{
  "intermediate_size": 512,
  "init_std_up": 0.0597,
  "learning_rate": 0.0127
}
MLP neurons of a small language model. Each row is named by its layer, matrix (gate and up: input weights) and neuron, and shows model dimensions 48-239. Each number is 128 + 24 x the weight over its row's rms, rounded and kept within 0 to 255. Numbers have three digits each. A neuron's up and down rows have the sign that makes its largest values positive.
Before each neuron's rows, "fires on" lists the tokens most often at its 100 highest values on Wikipedia text that the model never trained on.

fires on: ".", "\n\n", "—", ","
L3.gate273:147117119142142177134114123068116091148115134058118127142135159145114137110111128108124149097143095138131143130133121166111094153166097167137130073156127127096130119137144112143137123082099110154146086159119166102136134086116125112117139143093110125098122136156149108173119144096171147108118109129124094117099128113119135133158156140140141117153168112109144122127118143136092116136128125132119121123142094091126125130113099130124092174117139103136094168137107152092144097119146178136128115155128138117124130135138150124102139158115101119127178134177099107122136124174121083105
L3.up273:160111163106158134118099142125114114169125189155123142128091149150160177122111137100175093126181140131126133141122142135180106122139138146140113101140156101106127168154138114154105136155122128127108143138130165148125146109136110099133083147148129109129150187145134091149096100124143131132134137148119153101151125094119130134159121145134138144118152133120145166167142152102114152134124157102177098130164120114158162103112133149160079105145178170122104163114153155128130125153124154099101146143182150134109140109156146142125100155120140150123135107137110117177095137134135078054

fires on: " |", "ore", "ava", "|", ";"
L3.gate174:143121087105138163057130133137103147151106107146091126140133121133118157114140110117105140177148153160106099154137140161175124119100150109179142143163151144119138173112100163133114101136119144128150107133146127157081186143167124135096087161153144129130125137108125110119130123113135181132109139145110141153115128098094136145148103133132111138135124100130104151156099164164111166094120122162115140131122079123132111136146176159084115082135108117125151125135108135115084143130152141101162126152124142144132086104115095114102126125114117093112149070143166126107141179116110155093
L3.up174:138096156110161152132080115100098115155149128152115115130116125151154120184165110174145140115122142122086159123112120100135133139150084130141081105143150097085183105169141098124146132135167126093080146115138138089112180119089090131162139112139108125121122148142121118112149133136125155136142125141108103104116074113131108201129138107137135145097122123152110152047109132171143114128116156161192156128149121102133114151152092144153098177151125112133170148109149108132152118146147148128136138106091107129141133134118134106108121107105138120108119127112138148156076095113120121092

fires on: " |", "=", " (", ",", " of", " in"
L3.gate80:158125113120129111111148082152147150134132116118128073149156139103149096103096123133174097123146103128103135145128082115096138093140108161068109127104075113113169147098112152146097106133116157121123133168167135127138119094133135122083142098123070099153146159111132141151130139110174089126112121135147146148170142107141145139127121148127146132177155162131144176127101148152095123140125139109137082129133171135129089199123091142096135115108163125147073089137149115154114138117106147120089126085130164133150127126130143144165117152086132138100107104135125118155097094136090148154
L3.up80:140174121130167140146176135142116097100123175119142084106127126127143138159184098102133102095121142123096102186137085134092125135143135111131094134101106158154126148121103140166157142088169124114152160167135103114121092137130111114050133124169146130162194119125096109145096130105144115119106124166137170143126154118153071141093161171128138132112153134143145106101141134112145134104105114146125100111135106109127167120151120114047104132108132110098146132117141131190127148106126140111147112119098119142142121178132135089150123159130117127132150151086128117147101097114124135100

fires on: ".", "\n", "\n\n"
L2.gate310:149091092130111151114145147126130088156134139090150113134129141154159123138062160107096126103110135090123104088118118105157104091127129154127104085145175128138167122139125132104118106103074163123157132090090168127123101105115097115124099119146128119085125131108123087134130143098151125109116147134080111103125123090123105163100104166117143112090115135084099144200125143109149091210125140129126149140155172121124135149141100147114154161131134143174130139136128145169138117099102154158106137165131120133120139145161101154091164098129124116131098101107143105133117112086136145142
L2.up310:168132129073123131109152145135082135148134145110147150160106110132122131153090176133124126101113106079124113156146154155124108099112139146140071101146102142137109126132113101093126105156113115130123126110147143126113157114137133142102099125121125083087092099102090128158083156087155092119127142152160150114114115121134096116139145128175138114119119124140084067128155119119164117113124124120130130119112188111122163156122092125117115169127153164182114156133077160153129091116068149127137134113141108123169135127149158121127124117184099145096126122076120122118115167114138186097

fires on: ":"
L3.gate292:113143147150158138098126107126121111131110112115086129110157126087123136142158138179132120136146108129117120128072140130130138104175160126123160113129130070141114122143121124127114111119154150111145113111142169158118156124139131124095138114121114135114085160135111143130096132092132122133141108140117130085143146080124090108174089110115175136126137147151133128135110114083164123094096098089121106146157142153113174119154119115130098165138198136186126188139096121145115122101128143140121124137082130081090134146151144162144079101143133117135121151142148131135140106065101126127
L3.up292:106141118138138112154095126162123143081121142100137122082141122134152142139091116129141116137128097122130115096128120133140102112132146158111166148095125123136123161113131159155161101145131156114113175140124128100139142105144103130134189122118189081165113124162097154130128113108154121120155123111127110142174087132117124106137102106146156149121196108099129158130109139139099121175138105132119088132135117149081088126097134141136160160101136175119078126093127141139114158126190149117103093094148106138111126102149129136190139091179122140119175151139167157138152132130118147123

fires on: " |", ";", ".", " in", " be"
L5.gate253:144155129118134110118119147119168151143153110110079071120135139133116079129158181140151112103176097138133117106164140154109126122100127098145161128142145133119149149146132135125126096125147106062123128136086094127127178168163123138166137119136172125112155089111089108120143148138109150103135136158144172137144096144164128142138159126115135159139141166104126133090107122133130138091130121149117106142159112132168107164122120115124145093126155116143116096129139150136103143133123132096099082139139142145120118141163126131115107145117126145123136133117160077126101127087117134081
L5.up253:148151108125120135135109108117108168144142099148141116096120125158108110179133121113135149103107137158133171145148121120067123096148138133107113118126118147194129108136127144128097116115102143173103161170109093127128109121080116147128167125121142107150115131127089144176198143104139119160155108166129122162118129088136152154144103174165126127173116145111161131104146135158087142134120156116139105157172153087158145132111137175154097155146129110163119116118141102151139148170114143107129106155143135129146145156165095065117097150109133135129132126143054138110103132171126152104

fires on: ":"
L3.gate261:113171127106150114131120112109120102148136099145112118131080115107124096113103134108096126135132120140163103101133125132144119074141115116144153150139056113143105117145132179127138113175167133154139124139145145145103100107154110144092134160106132124143097112120093127137096134084132102118132124147133126090133125110123138104138093144137175184134118102109101132127069104173158134113153141125095127162130133076131129134109134076125138120156138116085121130102096149144137133149101175138119146150075109136092179091140173138111122145135171136140152134177167115135133106125139099091
L3.up261:132167143157167121141134122139123159100116124109147174130058146128099111149116125105106170158120136108157119115076127199104157099092112124134159148159144078116144080146129155142154167151121126143153074166158131129089112128143136139125121137122143168142097112091132200145147093178098107152157113135122139108144127101129123095100123154140167127119138091127124110135170151101127153133129118167146113155146089127091095151108138151132162118137131133155141149122130122130125126115110130134102132128148105142126147122174110130124159120142136129106108145125127161169142112129139117122

fires on: " of", ",", "da", " in"
L2.gate176:120172097156133120130131095147133126147121075103135148126094123132116125137140126095096106129121137111110158129142133179091128108111190132077151111053134165173144142129166125134132104139135124107133106116142167164117106114082173093125119137119150109137128117105121138154078140153128093100126130133144129177123112114139110140110151150141100143151133166123166089133089140147080103140139128110126081167085126110107142167131140099107101096109163139098131104115083123073117128116136107124120126144129121161102132129089149141138078119110138150147148072173114113088145164095116099150
L2.up176:092095128120111102067140074127156074132101086149141073145096115107133083120136143125113105086141130161114139108129149120060156081155136103159159117122091152169127151148180146124145142106132144099178123126113114106122107148128152145119143118128098129162128101126150104171148101103124153104098114113148141132105144120116057135101150114140162120148143126106148133143139160128100156110069111126149150159114115130151102075124116147123133099149195097161092158118146148170135128121102133097130113150098121149128101148139094116128135143104105145134135178120139118147133161172118105112

fires on: "s", "\n\n", "dr", "r", "y"
L5.gate377:126145153126113134125124120100104152116106105121129143096160113110163167158163151119105122148136148100101134146124146160125103135136140130143121153156131116079126122139099128121094148160124131143111116169135147126079097131137119165125083136124116120093109138091131108077170126134149123130161087147153112130110123125122097113141172109130128117147162100109124137143138184142095096135144181102127110095175118120091141175131099112097171106114134146173102157112185143136136131147123152156130146107172098073136136115109144129119154130182114124105138151134162093173126159141132154076
L5.up377:161091159166146126074165114108092156108099112137134146135127088139088125159137102108113138123149140138145126136127137174138115113133131120155096138119151114100135120129137160096124104154080133114124130116153129134109104132154152127145149128123133147104111119120118149149102098060130126139118101098138104160140128074157075065118124136115145138127113196147129142136112148141117082096165174119120118097151134123114149133112175119125158141120129151149095154123148133172108162130128125159129143040175127134148189142101086115168119165187139114097142124121119094147146105103109099142

fires on: "e", " such", "c", "w", "n"
L3.gate406:125144125138120135108127132149085160118139153143115114102118157108147147134134149118148136095161100168150136150143154095125131069098137141109168083117106153090085168093190132105134098127080153102143149089104082135142098177149140131098111121144135121115168144137139133119130126113127125084129144128137137168147114147123105168169134095151117145117162125118126174129155115090137141111155157111149116153087163167120153150112142121157132133124129122197122183176134089146130114112082156103111100129125154113156109110100127107121164130155102108181140175092136170147108125101119121091
L3.up406:198112099124146114143113145113131147128119121123109176103094105151151160122186159113121110143143119097127090138137092104166108137151102147140145148140115109070145154110128103151136169139165138111110092169137102129129125129066102102154149157124131069174106115124074113136145112153170128156148156113107139105087088092110130147119124126109133131113078124102142143127145124135141109088114107107107145144134098111127113156119133136101105149119113147085120170094127205104094132121115164121152149138144100107091157130131144120141136132128128128122112131137112106154130152095142108182

fires on: " of", ":"
L2.gate218:143135108155168112147098142118102101146130100128204198117120117143140088131097198139101101121132141109108130126119125150134114127076097169144116108148129131127133128149142080123140123109116140143149116153110143088093173132123114149136125132154133088135127153111156139091153142103107126100103117158148105141128153068147146125155133128161141129096143092084133120119131135193123130136136103108092095114119125119123142136124120102101097118103148141136124098151092103127134129115091109149106102149147128111140127111109138113130134174144101127146175115128127094133151145078113154086
L2.up218:102106117143133120086111168148087132151132119135163144132093127136094098119090108119128105122106132117142124136108132125099135119124127160120136137116120115198180113104135142118139138114084163172144091146144152072150124115112193184152127131100126087140167119104133162181128073148110115140132115131122182142144135127091148096129172104143123135145144153111125101129153115169101111162084105142164064118104131129114137115131124108103095126202176132080122115103122137150132148138107132170118145122145086132114144138130118148127156127161165120119120134134136117133149096147125108151

fires on: "\n\n", "\n", " through"
L5.gate420:100071104164167108144107116124113122142137105073110115140121125114150151134162135118142169123106125124132114126131076128128104150137123170141090134091137095125123175110146148137089132140134163108145145112130078149126135127123137082159119113093115112109158141075104117150165156133171113155134132172115121157102185139138101119128140177114133112139111097157154162135115114135130079153111147130136153136140140095115110115163096139107117187137148147176134164106106112125161098104175159106124147157173112128160102100105086137110141113148127134142128160149141086105131145139143142123
L5.up420:133120130133171137091138102154120116139101195105151121144117130143131105127112123115123165174123089107120113131180104190135105108137122155136130145137105123143094134141148069157103079149160158157113148112136123160127118131126128128109127120184125094146146097101089129149135099136099115164114115116145154112137133129130104132181110131093103118126098118156143157126141158113159137152161162104133135117115109162121081101090105130129152140091128082139085135129109101126125116111175148150141155097175159092149190113136113118145115147144120144089159111180150104106136093133130128093

fires on: "s", "us", "ical", " thought", "ent", ":"
L2.gate284:086155128109137144119144131115151151162150146108055142101129179111153167109133163149108112125152174119149127112157090124143125122193133119153122115142141109128133108100126138155104102101129172146138114127116104154157149154095152103151137134144110138124135126098105127151121115111155131140120126132132082128166107120106202132126164081158137112124110172106116138102050170107105123095157111082143095139119180168110165131146125123105123171169174084100116193141118141124143137170123143154117090127130158142115107098160131134154141094172134097080143144118108107140121126120116112082
L2.up284:107156108142138124140157122161068152151135134129145142120159121142144123125137153116157077151152111150127098140141124146100092118077160137142115110115151155086122129134154122155142138141103090151094134108105150074161063134133128144160147113170131122175100152132172160135151152121142145144158143105151159121132109149100159117153156135120126136098128150145158125143112102119136118162113147133102164119128125135106144098124121106165127164127148124147124115071107089078135096165136137105143127160135099132097119140138113121136108089169171143141138146159150128152111109121125092119

fires on: ",", "\"", ";", ":"
L3.gate195:140185140122098153121142072145154106137153149143158122130082128126119107086129085127094136139150091132162095126116158127169124189144131115153158144113138130110127118164127142134142177138114155076164181137136122123124110073133137141173150138125091123087151100095150144148108109124109145123119125123127128112138134134117132118139090149169134131178138113132131172155135089130126142152153096130119050145123129142154119085119153159122184169107103131140116186130147128102166150111130140126108153141132104152100143120105148156104131109114163129145134137114124116137144127118158096130
L3.up195:153135160107119158160161101096161110128133137100096134121113092140125137166119134127109092137115113088144096094091162162099127121137152141137145123113145098136113146124077110126153156200110134154153140115141122094084107119096099131112150131102097152078166116150120111123090181135158151148122145123139112135120103094146141177121113155131129116162107125113155102157154084100112092158136086080139122126167098130121134164106116131160129153142092112152102147110137155133129138076089129139122130135146120139112130119131122175080140142130173101137121138098121104167147118091168081134

fires on: "s", "r", "n", "ow", "ing", "e"
L2.gate447:134155144141130127126139139104137151151146163121131149119153125142143072154123106144141123103143142108146148118134123137131149130149117145107140174146131124081080121099136110113135133081150144138160134153102128160118165146137106130182121184099122096109158149142129192129123147115163123135112136136164125174148123084139160091135166135147158092083125127162145116169150160088138095107129137081127115135098118134139154109087143095125117108113134070087122160095114167154157114125161151098104080090109134143116139130150115099102155125130142084109117134080116172158119114157134113123
L2.up447:137118105169148106169099144118148118139126119139129102095148082107104089114161152147098121141151111119110122177141165125126066148167135102089118114119114164125126138107129085121164136106123152135137117121137155153100133083114107120090149153123100142112133132127149107092144086115181094153129131151165129121121145145162150128119152145115134138103108131146136107140114120131173120108130129055097167126127163115084112097043119128155173111134120142109119098099108115087149160094108121126142118168173092131087134123092153169113124156151142143132116144107196114125076103112144147145